Weights of a small GPT-style language model, trained from scratch on English Wikipedia.
Size: 16 layers, width 320, 5 heads of 64, MLP 640 GeGLU, vocabulary 16384, 21.6M parameters.
Architecture: RMSNorm before each block, no biases in attention or MLP.
Training: a variant of Adam for these matrices, 547M tokens, 8344 steps.
MLP neurons of a small language model. Each row is named by its layer, matrix (down: output weights) and neuron, and shows model dimensions 160-255. Each number is 128 + 24 x the weight over its row's rms, rounded and kept within 0 to 255. Numbers have three digits each. A neuron's up and down rows have the sign that makes its largest values positive.
After each neuron's rows, "fires before" lists the tokens most often just after its 100 highest values on Wikipedia text that the model never trained on.

L11.down616:123141136147152134133131208110117147118142107118129126111095154143115109125118110137119095166100132154114146113103117171034152141138095154153136180100087129112112145141131120145116128129138119114119131137125150119120191115135104108096081139093166128129182146126087127220084149145129128132
fires before: "\n", " |", ")", ","

L4.down189:083106163139099134087127114126102092150136190128119147103178122103126150158118147153154117123123120167132087115160119159087108135102143113162181127093145155107136132065139136142164141134148111130160128127127113079143182135126113161134152129123144163141119108121121126121140118083105133119
fires before: " |"

L3.down580:123122119142136144144109104112131140107143062158179125109133140121138154153169165145114139126121119144114105102111122136144108129158116111152112140113124118155128120133128141152143134133151092113101115144137104080147116138155105118105112123150126152151205109124125111142146112135116117127
fires before: " |", " of", " in", " and"

L7.down201:095103094173113092141139141097147143099100113151121072125165085108114143124155143121122151141174090164125096132116141128084122143132143129114147124122157098160119157150116131111089124146117084139130174138136111094152146153147131106121103109123118135083097134150151096164114165114160150124
fires before: " to", " of", " as", " for"

L3.down76:123141146119146087121114136127101149116140117142143122114109120102113067109115105108075157156135165088180128095120171161234182114115112119096111170077164176124142156114127102131128104136113168118157120154133132179117151137098142128081121146134120163091167073144128135127166117119152106092
fires before: "\n"

L5.down385:124118142159135127131156155171073112142146099201137119123125120109166142149090117117101132121105133125173118182096094136106109111123130126122193158121108148123161099131111156128138159169189169141105102128138172132147119085114118141126113101126147163101107143151121120130118171162093115120
fires before: " |"

L5.down61:097170149139097136115150132136119128105109108185170105150148114135177154105093136132100130122150109110163127105085108118109131126096159179112165121128164128139106099159111131178084108105183122116158093118134163105124133100102144102109115115096120152080128149127135120157074164104097109137
fires before: " |"

L5.down429:097155110144126172120142077144163107134130101123159119118151093075165152132150105128178122174130150155119149156136150150169181144122106114128116155117144143135159143130154155129153105160095147135127172169097119088152133111125115094156068126089100140159093132146098118096111113073162123157
fires before: "\n", " |", " of"

L11.down244:118125115183160123092159113125120133111128126140153119138144103098150098111103112137091120124102124139129104108133132137108128152123121172171144137136083133140096151120159165141130112119090136103087146160120146137160100114104166154079136127142128118163164105091087101103150147115121137158
fires before: " of", " in", " at", " and", "."

L5.down464:126109130124152121133123147134078153133146091135141116147130128132158126095124073117174125104136132110118150094167093110057131118134127146114139154130137071122118139141156126128123142088143126089140124133142118113151130138130190135129136124126122175137101143112131137113165118143118103160
fires before: " |", "\n", " is"

L10.down133:105124137161135120130090087101126112140136132136098118069159131137126097114132093125131106103142114164130135145153115115123128121146093142165148154125100187114191162159121128171106113095110107123114130110132073131142109131162099097142146145109125108170169163099115138104101140096131108107
fires before: " |", " %"

L7.down475:113148128167192148103068215117138103121152114157108127145125115112147128156132090136170115127122142127134107157135138123063109114092111077120143130140117120144097121150141094128108169107106115083146077104132144136116169157143090128095123134115174161137188145130101100139105135119125099123
fires before: " |", " División", " /"

L3.down471:096142089134115143124128123147117091147067127097127145116128129067169114148083118117114126126142158125160111158145114144090110141108135108143140143140109139125117080130211119077164108141130134158154157119122100120090120113158108159130084089148109162154122108110135208141136204168137116082
fires before: " |", "B", "ild"

L5.down88:104129095123152127112124160135182157132148100145157150152145126146134118117080110130121081126118073123179157149112083159049152128125140160154133151134128082123115097158112100145151166103138129126143160132112156133133149144172114155176079112133149130087100201137156117138127109128141126133
fires before: " |", " –", "\n", " (#"

L4.down152:108153093147122142153114125117135131135146105106138113126117135146120114148131122152145129185113094157095102141130089155151128130078114158117150128126136113150099109177187109127139123098175130129158146121109170137169122103105108114152074121140120151114122125161067181172133161137154111108
fires before: " |", "–4"

L8.down128:171141134103106123119109130142140161121140127145150128122111155144141056116056146140112168142153133116136130161088141098111133155137111097164121150134095149123112173096150087158116146108174141115137126117125094101087105096130149082113128129135117166127123091132082133148124139138122133125
fires before: " 0", " 3", " 4", " 2", " 1", "\n"

L9.down531:131185126146137157093120150118116151123136150134120110087139103146144148119130090166129114118106110128159067143104144106081123137120085139141116177137129137109126134088170106098091123113145120105109146103104123092150099136153116105157096171148125125115158148160095128137096128150107122149
fires before: "\n", " /", " —"

L10.down357:151129184132119137104145093072097118125111106146158096145166113175142140139127100144152132099167136126135088148149147111146120094160141142129175089144117182126111089145124126150137100163148117132149119100111078159161094126154111087112104152142106127089158157116119109111126111106138133130
fires before: " |"

L9.down452:130153119157124079154130109145146101143112136111152143124166086086108155141122088162139110151114135095137119113148152147130102153099102094148147126097128101127141111162128131107137103128121110133104087132097137146080141162118107139131102124112103176113145143117161140142082127140108134154
fires before: " |", "M"

L2.down197:160149140158156158146177118127123136127164122109190146108151143069136099118123162082100142133105129104097103171099149097110116144144116111171138137133093132109093123076155123097073121157115134142120107113106130167141131134136135116152117134137148086128104122149140151159111082159086118138
fires before: "man", " 1", " Votes", " 0", " 5", " Goals"

L4.down26:146091094145111157123124101118139118165148092167118174097119111123164157105133134151063134111112089107212116149126157098105112096076142145135177150109123178147127145185137128105122152098157162130143123117126122117146156144132103096145104119150147139129116132173131118162092109137092104155
fires before: " |"

L11.down517:148114131179147121128075163124100137150139149172100110136103096171157078122146123133155094119131144162081132130118157108000156114100128119140133131124126092144141129114136121159126146144110127095132112117141088111103126128097128097158143145132112128136129095124101138148105123133135149160
fires before: "-", "\n", "="

L8.down383:097131122083135153133143118125128152123143118170153164117149142163107157119097125131104073165129127104122100128088138143138108129138147125092112141156115092110169120140113147164111166111127111153117121113120091112155142105134169143126164159070119152155179122128106139129116117108147125086
fires before: " |", "\n", ";", "(", ":"

L7.down430:128123148121133099114139146151122156114146101140116068152150128125153142096139105139135108095157160121112141086101130137113168152150097127147196176119088108137129137144129147119149139144153140147112158116121112135141087124123132124141098150141168148130105131117130085096131146124116106134
fires before: " of", " and", " in"

L8.down637:154129141134132112119133090173157169149132125167102107109142115136123158119096133137096168156153132117116152141151135144162113112088100096117101075170093167108167123114124119133122092126089072142152109106130103117093111104166140142129159115112097155142133107156116107099126155089119129127
fires before: " |"

L5.down134:119051121135100179153156197102113157217145099161121134148137102124124160137085124144128091140174112087132134108124126108035153103107141156134146112122113127100120111139106104166154140114145089136127142124122122117124144151152114138153117159113127122073105138132157110155146119130108128167
fires before: " |", " Tour", ";", "\n", "–present"

L8.down498:132126111098098176109097142141114121138118131105120151104120116153153144143146133171104109105146135162106140134131106136079137146095133172118091171161148125133136158123154121167142116138154143115156122134107090124126136079139134138192137113099099130121142138084131089183133175141125132167
fires before: " |", "\n"

L5.down11:104139125111144135132128121127136132123118130105124117134084122122111122149163152086114155142152126137115106161115175086092099132124140108100182138137173135098137129179132114132139140151104146117141150147114173118100091141108089141139147150122151171128136154110117154066158105152112140098
fires before: " |", "+"

L7.down89:108153137121110136145157136148156104127111103110117125110121135120171156127172087114101141124121111145136060101142159116125149116137166121156106149147122179128145112172132105147141092138104101079169172116104138142108105158137153141122108154107098133128123116108100119104127112147157166091
fires before: " |", "ell"

L5.down618:098079131149138157124115178152121135186128143145122157085132147140119123164097157140124156136156124128130120121144107147059174089089124127113167152113145140135134157148138154144148157139162099131153156102106117106115157131149136163164107106098112144123129154179136118115130109077081125170
fires before: " |", ";", "\n"

L4.down511:124158108153146177130120139141109162107112119111123083142107131152103128136128127127104143156158114128119150112103102144209099115105152113138112134149160124149127125165134098188138090121092107111127112151119095105155157121145167096111153101141122123101104116103140122103124131132190102123
fires before: " |"

L4.down412:112120136103111143155122130119144117144146119125141148113091110110160107128123110139102129095073132133092105081152117117129132142137144086162134135115100181112175161111132149100158125115100128119161117134113130122135119082143124137143142163093129108141114122103136062150175110091115135133
fires before: "\n", " He", " In", " On", " The"

L11.down162:123104137179138087139163110094119139133163142106140165083122167110156109120168096116074164091104118102158123143111123152086157153117095148105116131085138110130135139122159124118129125163138112119155118097111133123140121099124149099117107153162152119147134138139099155160187123116116116136
fires before: "\n"

L3.down59:113105170116143139104147147150127126154146103145124098150087124067106116137121136131159148099105159081103087112159132134096128111118169150136138145113099103115140157120137155116123122130100148149112099103125107126145116148146080141152146140153138141113108132094140131087131171113118148129
fires before: "\n", " The", " He", " It", " In"

L11.down586:143139135114148154139137140122105115144171150110157126118128148149118122135142136097186123127125102105129122138138119160118105098184068113081151157112101103179116129107133108091144095157158142143123135147151122126143117120127098118175129134122132175149140127117121105121134106115122106139
fires before: " |"

L8.down282:131127120169131160161141161166173125135142145123119139112139084114119120126140167146149100111113181135103126097171163111160089126139135110106127136144110119111116144096135110126097124132126140147107119129149135152152132115081080115146190148074137100121149105112099115068106120146136147122
fires before: " 0", " 1", " 3", " One", " |"

L5.down222:120117149096163152123167102090127141175143131114134099117128084103072099152115140102140118154166146117119125156086141159138145107139073134111105196161141122128118146115129176121122126125145123136084112135110109155146160121159112121112065128134101143156102109153150125117101144099146158134
fires before: " |"

L10.down262:141099079097090080112105108151138104140136100142115086135143166146148132098156110051131153112166091133153115149149130114080108111131134121110149126131134147093137153136115123174083160121086117093122123099116132126074124111125129102133143119156147173111134143133107164144128126137155116122
fires before: " |", "–9", "\n", ";", ":", " medal"

L9.down296:126112146120137145123147121142096176150132096139089077124127100149092123104103168115086123126122133097126117154067108163135139101098159128105149147075160090148095097148155152127123119110114214123133132120164100165172118143135122130133146135109118133076095104176158134119106103135127136088
fires before: " |", ")"

L9.down12:134097133128136126129109143127133138120105095104151128154184072137099132087130109103170105097114181089113108119126136114091096154078169131113139142112175115133137136122100116154134137112111120130119140149099129118109146125159130126128145115144116189108130127155129156186112095161113179200
fires before: " |", "\n"

L7.down447:129114108118118169143151183115150171139141102093118094125119103122126174110093136146157107160127174115162175125097143121077132150130130125118136180104147110151171138157150133166137157152102128102129139167128115123121140119126119140160115117154139133128093136086107088124117197165172131166
fires before: " |", "i", "e"

L3.down627:153115146127131134128139166146136140145124100111150105133161141154125106138137127158110120127125101160098105118137189128244114133138140116149139126105136162167164167150105137156137124126106124157120157171146111122141132109179183112130098109146086136082112095126105127123104091122148127149
fires before: " |", " of", " from", " had"

L11.down199:130114126142081092118118137143181121110087143135110145149098130128106131139139117098162128114156136117142134156116165095090119132116141106123151103129129158122145108103158093091127157131095114134161126163094113176111122110128105101119098080144159119124115104154147149085118116127103151124
fires before: "|", "\"", "\n", ";"

L5.down352:100127105142143155097119051122114122115130108125144116108119147169122104088134162099123168150141100144164137106105140164143152103158144118159112151131104133120152146128140158161131129113145125097126141133084131106149136140143101142165122114137133154114119123133101110123130138181172138157
fires before: " |", "\n"

L8.down309:149110113136109117124129128109129146129103096158091152147112093106150128150113151100131137096129115113149113122140102103085107130130115139119187118097144125143161126130133132111168099111178074104129139110118109091091159133153108112151135119142121091064114126139093163085105142111105146151
fires before: " |"

L4.down372:095108178105145154106106177132147161088145109170171110132178102102183160113169122109119140139109080132099108117148101079000109145121128122108177111151134120133139130129108095117154126133148134102145153140114105150117127110132146149109133132156114160120126147111161142122132114137096143115
fires before: " was", " is", " has"